MLP neurons of a small language model. Each row is named by its layer, matrix (down: output weights) and neuron, and shows model dimensions 256-319. Each number is 128 + 32 x the weight over its row's rms, rounded and kept within 0 to 255. A neuron's up and down rows have the sign that makes its largest values positive.
A block is one neuron, or neurons of one layer that tend to fire together. After each block is what it responds to, as a language model described it from the Wikipedia text at the highest values.

L7.down171 [149 157 157 141 184 110  66  78 138 140  98 107 149 127 135  96  97 176 158 118 178 158 112 132 167 122 143 124 184 170 144 183 110 127  97 145 122 164 117 158 138  76 188 115  94 106 186 109 127  57  97 120 122 187 169 141  78 101 110  65  71 109 197 132]
L7.down228 [119  87 118 122 127  94 104 145  60 130 137 158 175 154 151  99 153 149 169 163 149 108 127 130 182 134  92  90 170 117 206 146 135 136 154 152 161 191 166 133 159 148 138 114 112 162 113 111 151 130 141 161 135  93 111 139  76 137 138 117 145 126 178 101]
Responds to: The capital or first word-piece starting a second name right after a given name, such as Samantha Per(era), Paul S(ignac), Gilles K(epel).

L7.down24 [154 139 147 176 153  98 149 100 162 112  99  99 160 106  97 101 122 159 116 144 134 189 152  70 136  81 135 131 164 136  95  89  32 171 115 129 114 114  80  95 113 144 144 205 109 108  82 138 122 137  87 159  46 108 116 171 121 181  95 101 174 106 145 121]
L7.down173 [124  99 229 104 166  89 142 145 163  90 114 129 149  95 120 110 140  80 129 201 114 111 145 113 153 101 120 101 132 132 176 203 174 139  93 140 104 143 113 148 125 142  95  97 123 155 166 113 129 157  73 169 117 180 183 169 146 163 146 146 126 127  98 188]
Responds to: Word-piece that finishes a verb stem split across tokens, often before a suffix, e.g. f|ind, ob|tain, d|rop, cre|ated, enr|oll.

L10.down47 [100 167 161 156  57 118 100 176 131 175 137 148 111  89 135 109 113  97 116 118 104  47 117 130 128 145 117 116 106  96 133  58  60 164 101 139 164 124 130 168 162 133 112 144 149 204 112 117  92 131 110 105 130 139 154 106  90 160 121  98  69 164  92 129]
L10.down73 [121 119 139 153 123 111 103 155 117 121 137 108 163 101 164 183 203 109 119 137  98  64 164  55 167 139  92 106  82 131 156 100 111 154 129 129 150  99 119 106 177 117 176 121  93 160 152 135 165  92 101 118  90 178 132 114 155 163 165 148 223 103 109 112]
L10.down212 [ 89 122 155 125 104 125 108 143 151 147 151 145 154 139 117 105 148 141 144 143 101  96 155 121  82  69 133  44 135 106  69 105 141 109 171  74 106 196 140 176 152  74 128 108 101 138 117  96 162  95  62 131 131 141 111  73 159 150 117  86 126 133 134 103]
L10.down439 [128 196 131 113  98 144 107 166 100 142 130 159  73 172 136  98 124 121 174 132 102 110 166 153 144 149 133 130 145  93  87 130  87 102 147 102 117 188 214 182 156 114 114 120 140 112 103 122 160 113 140 110 149 106 117 179 137 147 107 151 133  75 130 183]
L10.down519 [123  66 141 131 108 147 112 138 100 169  98  78  96  68  98 144  85 107 165 133 112 102 147 113 125 135 157 119 150 142 171 112 137 124 171 167 171  87  93 110 126 147 142 153 152 110 103 104 143 169 150 130 125 159  71 134 167  96 142 112 122 124  77 112]
L10.down544 [124  92 136 103 103  77 118 210 213 126 105 177 142 125 152 101 121 149  77 113  83 165 111  65 165 170 112  86 102 116 135 141 136 142 108 129  89 152 155 124 195 135 113 131 180 145 128 136 158  96 157 148 189  97 159 134 175 178 227 159 141 127  96 131]
L10.down553 [157 115 124 139 129 147  90 109 151 190 145 122 134 113 139 150 135  75 118 122  98 100 105 146  97  92 124 131 142 100 154 152 120 144 129  78 169 127 150 102 130 126 134 131 197 135 132 177 156 129 156  52 131  87 123 137 160 142 138 121 129 129 206 109]
L10.down599 [104  92 157 159 135 125 138 116 167  98 165 201 190 157 199 162 128 125 125 136 109 121 154 120 117  86 108 136 101 136 137 112 138  89 112 150 140 147 129  83 143 143 172 139  90 144 168  86 110  88 129 118  85 116 109 155 105 146  89  92 183 192 185 126]
Responds to: Word-piece tokens inside surnames and other proper names, mostly Slavic or foreign (Małachowski, Mrożek, Ozawa), plus some inside rare words.

L4.down95 [135 118 129 180 139 168 140 134 113  92 133 186  97 133 156 155 136  98 155 147 200 127  79  96 106 178  37 114 150  91 226 127 175 139 140 145  19 125 110 133  91 128  97 113 169 155 128 159 151 105 149 103 126 120 160  71 193 118  90  81 101 121 110 173]
L4.down199 [ 85 109 123 157 160 147 162 166 118 107 104 110  58 162 132 119 170 152 161 146 136 146 136 161  93 105  87 132 159  79  63  65 149 162  95 162  21 114 142 138 125 162 150 146 133 131  76 128 130 120 140 109 107 108 165 167 126 129  82 145 113  40  94 176]
L4.down346 [152 166 145 133 159 173  95 139  95  90  99  87 124 145 124 105 138 158 124 160 185 132 147 112 140 113  51 130 145 159  77  82 136 152 150 125 112  93 141 129  88 115 111 180 105 111 126 102 148 103 132  86  81  78 139  88 167 114 124 150 134 111 138 152]
L4.down634 [ 92 134 164  81 121 133 154 145  94 102 133 156 115 124 127 142 150  72 164 143 128 131 148 168 110 131 104 101 128 159 151 116 137 130  79 171 148 167 184 100 150 141 106 138 116 147 154 122 139 119 126 116 175 150 120 144 169 149 170 159 145 111 145 148]
Responds to: Fires on the " |" closing a wiki-table cell, the second year after a dash (2017–18, 1926–1989), and verb endings completing a split word, like defeated, selected.

L10.down87 [109 104 157 174 137 198 144 213 126  97 134 107  95 120 171 124 134 126 137 152  79 161 116 183 150 109 115 115 149 149 124 134 125 137 193 116 136 121 144 141 115 110  75  85 141 133 148 127 150 101 142  57 112 101 101  78 135 124 116 128 167 170 183 168]
L10.down141 [121  70 151 113 143 103 148 121 105 178 135 240 167 117 116 108 113  90 130 144 145 192 129  82 118 113 123 130 122 117 103 108 132 123 155 136  90 119 130 173 121 131 113  44 182  94 147 114 125 159 162 177 132 113 146 159 154 132 151 166  83 136 156 117]
L10.down142 [104 151 183 153  88 107  90 191 172 145 132 155 110 119 156 138 170  88  47 110 120 148 161 152  89 161 100  78 135 136 127 137 172 149  90 100 145 137 104  96  66  89 157 120 144  87  83 134 186 161 123 102  87 109 133 109 140 152 110 202 132 114 125 123]
L10.down465 [162 173 130 175 157 124 171 159  80 179 101 129 102 129 120 127 159 133  97 123 170 175  85 195 100 133 156 124 102 119 127 113 111 190 116 146 148 169  75 100  87 166 106 121 136  96 172  88 108 119 131  78 109 143 116 116 120 131 167 147 108 141 146 129]
L10.down480 [129 116 159 129 116 131 102 143 109 134 132 114  89 128 127 108 126 135  58 153 162  97 154 135 138 152  90 144  94 133  75 118  86 142 101  96 119 124 199 143 122 107 124  81 149 169  81 122 117 142 111 154 137  78 136 137 140 156 160  96 138 171 185 144]
L10.down531 [124 162 123 150 106 127 115 124  78  91 134 141 134  99  85 190 168 176  80 127 120 101  72 112  73 130  83 118 156 184 100 105  95 130 168 125 168 115 129 103 103 143 159 123 143  77  89  70 117 102  97 165 173 128 113 116  36  88 159 132 122 133 127 162]
L10.down552 [100 145 116 129 139 154  97  88  88 207 136 111 171 120 106 143  90 126 159 107 146 132 171 174 103 149 155 141 126  80 150 194 118  71 143 121  92 113 159 122 140 132 163 121 130 145 126 126 116  41 151 138 135 103 118 120 183 183 144 108 135 160 176 139]
L10.down561 [107 154 158 154  94 135  95  62  95 143 203 145 144 141 107 161 128 133 124 141 109 106 134 151 102 154 114 135 130 161 101 122 149 120 192 131 105 155  78 118 117 169 133 122 151 184  63 115 182 129 102 132 137 148 102 161 140 127 139 129 154 155 113 128]
Responds to: Decimal points, thousands commas and digits inside multi-digit numbers in tables and statistics, e.g. 13.50, 23,512, 2:08.15; occasionally mid-word fragments like sciences.

L4.down80 [109 130 122 117 125  89 122  65 155 146 117 102  66 115 114 111 115 163 156 133 160 123 187 178 142 131 130 138 152 147 106  83 104 154 147 173 151 135 128 101 117 118 121 122 110 218 162 155 171 178 147 114  92 145 138  81  83 141 112 107 186 172 135 157]
L4.down225 [ 94 152 105 108 178 124 136  82  84  88 166 127 164 131 109 171 124 138 155 183 167 184 143 101 133 158 110 159 128  92  88  81 122 167 108 110  66 105 105  83 158 128 108  75 164  76 127 150 202 115  40 168  80 150 112 106 161 137 160 122 180 210 133 119]
L4.down286 [ 45  91 157  57 101 174 132 151 168 168 143 167 101  91  71 115 117 128 139 147 180 174 103 180 158 120 178 118  95 117 175  92 129 123 113 112  77  71 163  59 117 172 192 136 108 110 139 151 110 169 130 156 125 125 164 144 114 165 141 105 144 142 167 129]
L4.down568 [145 132 151 129  78 162 157 176  90  93 119 178 166 135 106 165 113 123 129 115 106 231 156 103 153  89 129 120 117 107 110 167 128 120 171 126 147  69 121 140 164 114 112 158 151 114 145 137 155  96  69 131 169 147  73 147 110 145 180  87 143 139  88 128]
Responds to: Suffix pieces that finish a main verb split into word parts in narrative prose, e.g. transfer-red, caus-es, mov-ed, sometimes -ly adverbs.

L4.down123 [128 229  96  89 187 134 137 134 129 111 118  81 114  96 146 106 159 105  96 156 136 169  98 122 119 161 138 164 124 132 138 114 141 103 145 159 114 106 185 145  66 133  59 112 129  60 120 105 116 176  91 158 131 143  72  88  79 134 131 116 128 146 128  77]
L4.down208 [ 71 183 107 143 158 131 131 119 113 175 134  95 101  33 205 113 164 158 119 124 150 113 113 159 129  97 163 142  94 135 104 120 168 109  91 106 139 150 144 160  84 112 163 109 172 129  52 127 122 119 126 163 120  64 141 138 121 136 122  91 138  74 116 190]
L4.down347 [144 156  90 152 199 127  79 144  76 186 127 182 208  91  74 135 100 142 156  80 140 157 107 124 166 195 162 122 143 163  97 125 186 107 129 117 166 119  92  96 131 151  93 147 108  78 111 125 115 157 118 142 174 170 106 129 145  70 135  65 110 117 147 117]
L4.down406 [ 76  97 120 165  90 154 163 129 122  91  80 148 157  97 114  91 178 113 116 143 147 137 100 127 113 171 134 164 157  72  88 136 167  92 100 198 149 129 102 150 138 153  98 153 186  75 125 123  92 137  86 121 117 137 143 153 167 150  77 161 153 137 131  95]
Responds to: Inner or final pieces of a word split into fragments, strongest for "track" in music listings and "brand" (tr-ack, br-and), also comp-os-er, m-erg-ed, gir-l.

L7.down3 [147  63 107  90 125 123 105 112 117 128 100 124 150 135 101 174 169 126 165 175 146 187  99  98 189 119 152 143 121 112 182 143 183 130 103 144 115 103 164  87 159 145 114 139  87 122 111  93 149 106  92 190 111 156 101 124 144 146 111 121  65 131 125 158]
L7.down175 [131 148 154 134  96 184 105 125 122 176 134 103 140  75 141 188 130 121 168 161 139 159 122 162 116 134 147  77  78 120 137 111 127 105 159 111 121 123 164 106 132 141 199 142 117  91 104  65 109  87 210 112  51 145  92  92 122 136 106 143  85 131 128 168]
Responds to: Partial word pieces at the start or middle of a longer word, often a verb whose ending comes next, such as re|ceived, un|leashed, contin|ued.

L4.down0 [154 140 104 128 107  95  76 168 178 144 130 162 199 163 159 161 133 113 122 127 154 116  92  92 174  86 181 137 123 145 143 113 164  88 133 107 129 176 172 141 144 226 148  61 154 165 140 108 161 110 139 125 158 120  95 147 137 117 161  93 116 169 105 164]
L4.down60 [122 120 108 156 142  98 147 129  86  56  88 115 165 137 181 150  68 132 103 125  84 113  93  97 118  99 153  99 149  69  83 163 140 140 174 176 160 145 133 174 123  86 153  87 147 130 104 160 151 177 150 129 108 138  96  83 134  75 119 104 126 110  94 185]
L4.down366 [156 130  83 150 105  98 126 160 173 111  90 183 139 118 115 105 128 125 138 165 107 124 140  84 149 120 134  87 178 191 117  85  84  74 131 117  80 177 160 104 144 158 133 159 131 130  78 154 143  81 114  65 121  83 130 162  88  96 129  82 111 161 137  84]
L4.down548 [113 159 143  83 110 131 102 140  86 139 169  81 200 135 126 132 126 137 103 137 129 114  83 147 208 166 166 103  95 117 147  86  86 128 160 138 118 104 157  45 183 120 104 154 106 129 122 143  86 176 113 121 150 133 112 126 148 170 159 144 144  90  96  81]
Responds to: Short middle pieces of common Latinate words split after a prefix piece, such as int-ro-duction, conf-ir-med, app-oin-ted, insp-ir-ation.

L7.down264 [131 111 116 146 123  78 103 156 115 141  86 138 169  77  74  46 150 138 105  78 128 100 113 149 167 139 130 117 134 138 190 159 165 157 155 148 128 159 131 109 168  97  89 116 153 163 167 110 168 132 143 113 144 126 106 102 213 126 203 136 128 151  90 157]
L7.down565 [125 179  98 135 107  98 124 153 188 110  78 131 114 105  99 153 152 190  63 116  97 152 139  83  99 172 144 176 110 142 156 100 149 206 113 113 117 185 152 166 124  91 168 139 159 133 124  76 158 200 139 114 224 143 131 189 121 122  73 178 125  91 163 125]
Responds to: Token right after "on" or "born" that opens a date, mostly the day number (on 21 November) or a month (on August 7); weaker on other words after "on" (On the other, on behalf).

L10.down64 [168 110  81 136 158 109 150 109 103 106 126  87 100 110 187 112 100  97 161  82 105 160 144 128 109 126 119 165 103 126 135 150  81  33  95 106 162 151  99 149 125 115 137  90 142 102 108  73 151 117  97 125 167 135 114  98  95 158  70 112 147 127 109 113]
L10.down107 [144 156  85  99 101  89 148 139  96 132 119  65 163 144 118 124 117 104 152 158 147  88  99 120 145 124 154  83 152 121 164 191 160 156 160 131 118 107 119 175 102 147 134  98  66 135 101 148 151 132 130 140 146  68 103 137 102 144 114 150 144 126 106 168]
L10.down171 [152  97 162 178 119 168 109 113 185 171  85 184 143 173 117  85 144  97 157 168 142  84 108 126 117 148 105 128 179 151 153  74 114 100 141 112 124  47 134 146 119 123  55 174 130 113 143 174  42 156 178 119 103  87 152 138 141 123 163 115 147 154 145  84]
L10.down368 [169 158 176 133 126 143 120 130 151 115  91 127 153  91  87  94 158 102 155  58 186  96 148 138 114 169 134 182 124 132 154  77 113 112 102 107 174 124 112 210 132 153 113 152 125  94 129 151 112 155 142  87 105  60 148 159 138 121 104 155 139 161 156 101]
L10.down435 [ 32 156 153 177  94  85 135 113  93 101 192 144 147 142 101  98 143 177 108 158 144 145 117 108 151 122 130 166 124  73 114 150 145 138  94 184 117 173 127 175 154 172 175 148 164  76 135 131 121 110 157 166 108  62 113 141 102 110 100 147 102  92 141  76]
L10.down511 [181  93 132 148 125 121 109  71  96  98  93 141 155 179 143 168  62  87 125 136 150 144 174 103 115 122 139 121 111  75 149 170 126 107 183 128 135 152 143 107 141 138 113  98 118 134  83 102 105 170  82 150 161 174 126 143 122 185 119 144 179 200 187 151]
L10.down585 [128  74 138  95 107  80 111  90 175 118  83 112 179 128  81 152  97 142 116 140 137 171  96 120  83 113 172 131 129 173 145 102 131 156  89  64  80 160 117 168 184 122 135  70 103 100 156 138  52  27  93 112 134 164 156 128 111 102 107 198 121  90 144 148]
L10.down611 [108 101 116 142 189 112 114 175 146  87 128 170 150 159 146 124 118 140  86 103 102 118 154 120  74 126  92 117  75 133 133 156 191 157 141 118 172 106 127 159  81  79 148 130 148 132  96 124 104 132 148 159 101 154 109 144 113 159 102 155 122 116 127  99]
Responds to: Final word piece completing a verb split into fragments, mostly transitive verbs just before their object, such as diver-ted, insp-ired, wat-ches.

L10.down23 [105 137 112 144 124 149 157 141  53 113 144 103 134 131  91  78 170  45 125 112 152 101 131 145  89 129 105 106 125 108 134 106 155 134 123  93 140 106 116 155 128 116 141 130 154 114 148 161 108 131 117  78 147 123 115  88  53 156 104 174 118 123 147 115]
L10.down115 [155  79 174 122 114 121 143 159 101 100 122 151 134 143 125 168 179  53 129 135 107 111 117 107  80 128 117  96 122 198 130 166 142 155 101 121 122 100 194 138 157 185 127 165 147 208 157 129 139 144 146 133 118 137 161 142 149  72 159 104 193 165 171  99]
L10.down308 [119 126 139 148  98 107 142 121 140 123 163 118 115 146 156 137  74  94 163 154 109 133  58 148 101  98 100 108 136 145 140 140 132 143 105 152 112  94 112 146 130 190 171 121 133 124 153  97 104 147 129 135  94 150 124 130 111 149 195 115 193 205 160  70]
L10.down320 [106 105 152 124 123 169  85  74 133 119 126 158 159 167 100 150 154 111 118 194 149 166  38 152 106 119  56 153  95 168  94 172 114 115 166 122 157  73 129 113 144 133 173 189 162 105 133  93 144 134 104  86 120 108  82 133 167 158 177 122 118 113 130 124]
L10.down323 [127  82 109  97 150 159 128 120  63 121  72 131 138  65  83 130 133 105 140 107 191 139 136 129  97 129 134  93 103 146 151  74 144 120 140  69 147 105 117 158 135 103  98  84 145 191 103 138 117 155 156 120 152 116 112 118 121 179 200 153 139 131 160 138]
L10.down335 [129 118 120 155 104 175 168 101 131 130 132 106 120 114  67 125 149 163  93 160 113  76 115  96 116 121 176 158 155 154 132 103 172 129 192 181 124 149 127 157 153 151 131  91 114  63 140 162 135 158 112 136 158 157 101 128 110 159 126 111 145 163 121 139]
L10.down467 [175  75 172 156 150 157 142 120  99  99 124 133 105 133 128 102 141 107 155 142 149  46 173 136 145 131 129 118  91 145  93 129 130 140 111 132 125 135  94  88 148  96 106 112 157 113  99 134 141  89 132  98 100 131 135 108 173 117 137  78 210 127 127 179]
L10.down524 [ 73  93 162 123 124 135 172 201 149 127  81  73 182 142 129 154  76 162 127 159 176 149 133 104 117 138 126 119 119 103  99 140 159  49  94 162 127  93 136 161 139 117 128 174 130 123  98  69 114 153 184 163 188 166 161  56 112 137 139  51 138 174 116 160]
Responds to: Word pieces at the start or middle of a split verb or adverb still being spelled out, such as con(ceive), l-im(it), ult-im(ately), discont-in(ued); occasionally "such" in "such as".

L7.down403 [173 194  89  71 184 161 102 142 176 137 132 111 176 129 132 174 159 128 141 120 131  97 145 141 113  97 120 168 107 146  71 161 110 107 157  95 172 135 117 129 108 125  69 107 121 112 124 136 124 128 129 120 112 153 182 123 131 192 126 105  87 135 128 105]
L7.down561 [137  98 152 162 113 143 101 132  51 110 153  80 177 204 106 151 145 110 109 178 103 129 102 132 130 111  66 167 167  87 141 128 161 153 146 147 114 201 123 153 102  87 118 135 117 148 129 161 108 127 130  51 135 114 212 139 150 157 121 140 232 143  95  95]
Responds to: Word pieces and numbers that close time or sequence phrases in sports and career bios, e.g. two-y|ear contract, MLB deb|ut, his first game, 3–0.